{"d_model": 320, "head_dim": 64, "d_mlp": 1920, "vocab_size": 32000, "activation": "relu", "norm": "layernorm", "norm_place": "pre", "attn_scale": 0.125, "bias": "all", "init_std_o": 0.00631, "seq_len": 256, "dataset": "wikipedia_en"}
MLP neurons of a small language model. Each row is named by its layer, matrix (up: input weights; down: output weights) and neuron, and shows model dimensions 16-111. Each number is 50 + 12 x the weight over its row's rms, rounded and kept within 0 to 99.
After each neuron's rows, "fires on" lists the tokens most often at its 100 highest values on Wikipedia text that the model never trained on.

L6.up1686:45 50 46 49 75 58 16 66 21 57 43 26 54 49 47 62 41 57 54 50 63 65 37 49 52 44 34 51 29 50 61 38 58 76 56 74 49 79 44 31 46 41 43 43 57 35 57 54 64 66 42 42 47 40 43 55 46 51 53 42 43 38 57 54 25 54 55 34 56 44 55 37 46 64 45 42 60 57 44 61 51 60 48 62 71 48 62 36 64 53 43 38 29 70 27 55
L6.down1686:30 59 46 42 73 51 38 55 58 58 65 44 31 49 49 50 31 60 47 55 37 61 53 53 56 70 44 53 46 58 82 49 63 43 53 39 50 44 32 35 32 51 60 37 61 42 46 56 49 51 62 42 65 44 68 51 67 57 56 34 40 54 69 16 45 64 50 43 53 50 46 45 55 46 53 31 69 52 31 73 46 76 46 39 74 63 44 21 32 58 43 37 58 39 50 46
fires on: " ", " C", " a", "6.5"

L6.up1362:46 35 65 30 51 18 49 36 75 52 56 29 44 48 60 46 59 43 43 58 40 33 47 59 46 46 44 53 45 35 44 48 52 40 50 59 76 28 69 65 71 47 43 46 38 59 62 52 44 52 50 41 61 56 63 46 37 42 45 41 51 35 52 47 53 46 48 52 40 52 65 62 59 48 45 56 57 53 59 40 19 45 70 44 52 45 45 60 64 46 67 41 52 64 78 79
L6.down1362:31 59 55 29 57 62 49 64 23 50 70 34 46 55 37 50 66 59 46 49 54 37 36 51 31 45 69 53 63 65 69 29 48 57 52 41 57 62 46 82 53 28 36 55 32 49 63 45 38 51 63 51 64 46 48 56 51 60 53 50 67 45 23 35 20 59 45 43 51 71 48 49 42 56 79 56 37 43 43 44 57 61 60 52 48 49 56 65 44 54 41 49 57 47 45 60
fires on: " (", " on"

L6.up837:28 62 64 43 49 46 54 37 17 55 57 50 44 45 51 44 45 42 51 36 53 49 22 53 43 39 32 51 50 71 73 67 66 61 57 60 40 42 54 62 60 50 39 66 58 57 34 59 57 57 37 39 35 40 51 59 64 51 76 55 49 48 47 41 55 38 45 46 33 53 55 51 40 45 43 55 50 41 36 38 52 36 50 72 43 59 59 51 47 47 69 63 20 51 34 63
L6.down837:63 39 59 61 34 53 52 48 75 29 49 52 62 65 32 52 74 46 59 44 58 42 56 46 44 59 49 39 27 55 18 45 42 36 41 60 50 48 71 47 57 39 76 38 41 47 67 56 42 39 49 43 60 49 44 69 44 42 39 65 74 67 45 95 51 49 54 41 61 56 42 58 63 34 52 48 35 64 66 55 51 38 37 27 56 54 40 99 40 59 50 49 45 64 40 58
fires on: " |", ",", ":", "|"

L6.up417:50 53 61 59 59 49 31 51 76 42 60 22 67 60 54 35 63 59 57 60 36 58 64 78 55 82 75 37 60 64 50 74 63 33 57 25 53 47 60 62 59 43 52 49 60 75 52 45 39 40 50 40 62 37 57 25 54 52 43 59 58 42 68 50 66 46 53 52 46 39 55 63 46 48 47 33 70 48 53 52 33 56 37 36 49 56 54 71 50 55 60 55 58 41 64 63
L6.down417:26 40 54 50 67 34 61 49 38 48 63 54 48 51 36 41 51 62 64 33 55 33 41 36 51 45 50 41 27 44 66 24 38 57 55 51 42 50 35 50 56 47 34 35 35 46 52 52 60 60 50 38 36 47 58 44 46 63 49 42 56 39 43 14 30 53 47 57 56 76 71 44 32 59 58 58 45 38 66 55 67 80 64 69 55 69 57 35 41 60 52 43 43 38 61 70
fires on: "'", " (", " was"

L6.up747:32 46 52 73 75 44 68 45 45 41 63 45 54 53 53 41 49 31 57 51 32 52 57 54 35 28 65 41 63 60 27 53 50 32 65 55 49 48 69 46 43 50 32 49 49 54 52 64 51 46 47 44 51 55 42 50 55 52 53 59 28 70 82 44 48 56 73 41 75 79 60 42 52 43 64 48 53 62 42 56 44 61 55 36 48 51 44 41 79 31 68 57 51 52 39 63
L6.down747:60 66 55 46 58 54 44 41 42 47 50 67 58 41 45 55 57 59 38 46 46 51 31 42 48 67 53 50 48 69 58 35 54 55 51 60 45 39 48 61 60 69 37 72 44 57 44 31 40 39 42 35 41 45 58 56 41 38 55 61 72 51 35 99 46 72 57 51 54 37 29 54 56 41 51 61 54 57 40 33 46 52 35 64 27 45 74 58 30 40 62 50 40 39 49 49
fires on: " |", ";", ".", " 3"

L5.up962:56 50 31 53 69 25 43 61 63 54 64 73 56 42 35 48 45 50 45 60 35 32 61 69 60 61 71 54 21 55 75 57 67 49 48 44 50 39 54 60 60 65 45 43 69 38 57 46 48 54 69 49 44 69 51 46 52 64 54 52 53 59 34 50 54 46 56 67 40 48 50 44 45 57 63 35 39 67 51 53 45 41 48 56 59 33 37 43 47 32 55 60 71 54 67 23
L5.down962:60 47 40 45 32 46 54 31 45 22 48 62 59 28 66 41 59 48 42 35 68 61 54 60 58 46 49 50 44 38 46 35 60 60 64 55 67 70 33 60 47 32 58 56 45 56 57 49 40 60 48 37 62 31 61 41 56 70 59 68 57 51 33 65 53 51 57 46 60 62 62 51 60 48 65 37 33 50 33 38 51 37 60 46 42 41 74 76 67 46 59 77 51 84 39 50
fires on: " was", " been", " a", " to"

L6.up1302:40 37 12 50 64 47 68 42 49 43 50 61 53 64 55 32 58 43 41 53 48 59 52 55 49 34 61 49 54 32 47 35 59 57 60 60 62 46 63 40 67 43 56 49 29 34 33 42 61 58 40 53 54 51 25 60 71 57 40 55 53 46 49 69 56 80 50 68 35 69 65 66 60 43 52 53 61 52 45 57 70 30 67 57 71 38 44 47 28 47 46 53 44 67 51 14
L6.down1302:27 61 67 54 54 41 54 46 31 49 60 50 46 37 59 47 39 31 51 33 35 41 53 72 47 42 68 70 60 62 50 50 50 58 71 51 39 74 53 45 65 51 54 49 53 68 58 42 22 56 79 42 57 41 52 70 29 61 39 59 35 74 63 53 63 34 41 68 60 35 40 39 81 68 56 37 73 50 42 49 40 55 40 66 44 41 46 23 68 75 60 67 32 56 51 55
fires on: " and", ",", " to", " not", " |", " as"

L6.up513:33 61 44 69 58 52 51 52 44 63 54 36 61 30 47 53 40 45 57 67 47 69 54 59 67 57 40 50 68 33 49 43 59 43 50 47 55 40 58 43 60 55 44 51 39 30 24 51 66 35 38 56 51 46 41 77 48 40 17 52 44 51 39 80 63 25 64 61 55 54 46 71 37 77 33 46 39 47 54 42 61 60 77 66 65 32 44 45 46 26 36 55 46 56 46 52
L6.down513:65 40 65 51 52 55 52 30 30 55 57 54 49 59 47 45 62 32 42 41 40 30 70 59 51 44 53 48 39 75 40 55 54 58 39 48 53 57 35 49 50 42 47 46 58 69 65 42 57 71 66 52 43 48 45 75 43 29 53 37 50 63 74 37 18 63 39 46 28 80 56 60 43 27 66 35 58 40 54 61 48 46 58 54 20 45 58 62 60 46 54 36 55 44 44 51
fires on: " a", " to", " as", " for", " of", " in"

L6.up766:37 46 47 30 42 65 79 42 74 57 68 58 71 28 56 52 37 42 55 35 35 38 51 71 41 29 48 45 36 67 76 43 50 34 52 43 36 47 63 31 65 48 50 61 72 42 51 32 43 48 75 50 40 50 57 63 41 41 38 58 73 55 43 58 70 52 51 50 38 53 51 30 49 23 68 46 41 45 53 59 55 52 51 38 54 60 63 49 49 49 47 50 52 78 60 57
L6.down766:52 59 26 63 42 36 46 43 60 37 38 59 53 44 43 42 46 63 36 47 56 58 31 45 23 53 52 44 46 23 54 37 53 64 65 51 45 64 38 66 25 60 62 60 41 47 49 56 63 62 55 41 74 57 47 40 59 64 29 57 35 55 40 44 57 34 59 70 44 38 24 69 47 53 60 72 48 62 55 42 27 56 42 58 24 63 72 46 42 64 32 47 62 56 48 52
fires on: " |", " is", " in", ".", " L", " 2"

L5.up194:56 40 42 35 46 42 68 48 61 55 60 36 45 59 48 39 55 51 56 46 42 37 80 57 64 30 47 54 28 52 30 25 53 37 61 42 52 83 34 61 66 53 52 43 45 58 46 36 40 61 44 59 47 49 53 56 50 50 55 65 53 25 37 23 31 65 52 44 44 56 59 43 53 48 63 55 41 69 62 39 30 60 61 50 56 55 32 51 60 62 64 50 38 52 67 70
L5.down194:45 29 59 66 45 69 80 29 36 55 52 26 43 56 62 45 54 53 68 49 70 57 43 52 37 39 51 46 45 65 64 51 53 52 48 61 35 56 46 60 61 58 48 37 46 49 62 46 51 54 55 48 63 39 63 50 57 34 48 28 41 52 44 12 61 57 53 33 55 51 65 40 46 61 55 45 42 80 48 55 22 57 54 67 43 59 41 63 36 49 56 58 67 59 46 53
fires on: " (", "\n", " \"", "—", "==="

L6.up960:52 62 63 38 45 59 66 38 31 62 50 37 50 50 50 45 43 42 37 58 22 58 41 48 67 50 52 39 63 59 61 52 67 57 65 65 46 44 49 72 39 32 58 55 32 48 37 46 47 68 49 31 45 43 37 59 74 58 56 70 47 45 63 31 55 27 64 45 48 39 53 52 61 60 45 40 50 54 57 63 55 59 33 66 68 26 42 64 59 66 52 41 34 33 42 60
L6.down960:53 64 43 52 68 37 39 43 54 41 34 48 72 59 46 57 31 30 43 60 60 49 49 36 41 53 44 67 43 63 46 57 51 42 38 44 39 44 61 65 64 41 27 67 48 55 46 55 50 49 58 55 69 38 50 45 60 44 56 34 44 59 53 82 55 61 38 61 54 58 59 55 65 48 46 64 38 64 31 49 39 63 39 52 46 56 61 99 43 22 75 57 50 54 56 48
fires on: "-", " -", "|", ","

L6.up163:52 39 50 51 36 47 41 46 41 60 40 53 53 56 76 59 58 32 53 47 50 28 45 52 87 51 67 59 41 16 46 55 33 37 54 60 77 41 71 54 42 55 33 58 44 68 61 47 37 53 49 42 59 34 34 56 36 49 26 32 61 44 57 39 73 39 54 56 66 41 24 64 58 39 43 44 60 25 63 47 47 55 35 50 40 36 58 54 30 58 67 43 50 61 75 36
L6.down163:48 64 50 54 40 32 50 37 41 51 41 61 24 70 43 56 55 70 52 48 59 51 58 69 60 66 61 47 67 54 42 42 43 46 36 29 53 45 53 45 52 33 45 28 36 49 68 55 52 43 47 69 55 52 81 51 71 52 53 60 42 43 35 36 38 49 21 50 40 54 46 47 56 63 52 47 48 63 54 59 57 43 36 39 53 47 51 29 51 47 65 52 39 48 43 47
fires on: " in", " (", " by", " for", " that", " on"

L5.up1540:67 54 70 66 57 36 45 48 29 56 54 51 62 48 48 57 39 56 33 53 40 28 35 67 39 51 60 40 39 57 44 64 57 55 47 58 41 49 52 67 45 60 59 45 37 27 50 41 69 65 56 56 46 27 37 61 54 60 69 53 52 66 61 46 56 63 64 53 51 49 52 35 69 74 25 22 48 65 60 57 38 47 64 63 45 57 52 50 41 60 60 47 41 58 50 75
L5.down1540:60 59 57 50 38 59 52 45 55 24 41 28 47 35 36 53 29 56 62 60 46 42 56 48 54 57 52 59 46 48 26 31 60 35 73 30 54 60 34 54 68 38 73 65 50 57 63 50 47 39 56 48 50 93 80 47 46 48 40 50 55 59 33 39 58 63 45 74 35 32 53 46 29 39 51 42 58 46 69 50 49 58 31 49 64 49 53 84 42 46 51 57 35 64 50 36
fires on: " |", " -", " –", ":"

L5.up1895:75 50 48 51 57 55 74 46 43 42 44 59 57 64 58 58 41 37 53 67 43 25 54 68 11 57 47 52 49 49 59 35 41 38 68 66 30 43 59 39 47 37 76 48 46 42 64 52 57 39 59 48 58 52 53 59 55 53 56 59 56 61 46 66 44 60 44 54 48 51 40 52 43 28 35 54 58 28 26 50 55 55 60 32 49 59 37 32 35 41 58 40 58 49 60 42
L5.down1895:59 42 41 41 35 61 53 50 63 38 66 77 41 54 64 46 65 48 36 57 57 65 56 43 73 35 65 49 50 72 75 29 49 72 69 36 59 49 54 42 40 46 50 43 54 67 56 54 54 54 37 46 55 54 60 37 49 49 49 81 46 62 49 42 65 40 56 28 58 42 46 41 34 57 29 54 40 50 38 66 45 61 56 50 55 35 47 42 43 51 42 46 30 52 42 53
fires on: ".", "s", " St", " |", "|"

L5.up1167:59 55 54 44 56 59 80 75 60 43 47 47 44 41 33 36 53 35 57 31 36 53 58 67 64 37 44 48 67 59 39 54 44 51 49 33 63 59 50 62 35 40 28 60 51 56 61 62 68 33 59 48 34 22 56 52 53 50 59 44 32 69 55 45 63 66 65 63 28 72 52 40 47 46 49 53 49 56 42 44 51 44 51 54 29 26 38 56 52 35 68 47 49 56 53 46
L5.down1167:32 33 40 46 65 59 27 42 68 28 48 59 63 27 35 71 52 54 47 46 71 45 60 55 43 47 58 45 44 40 51 67 38 47 39 46 37 52 47 59 49 26 54 48 56 58 62 61 58 69 50 54 54 52 48 46 54 64 49 40 51 32 44 55 59 53 52 22 29 35 47 47 57 62 57 65 43 43 28 70 59 64 89 62 61 70 59 43 52 36 25 43 47 47 59 42
fires on: " |", "|", ";", "5′"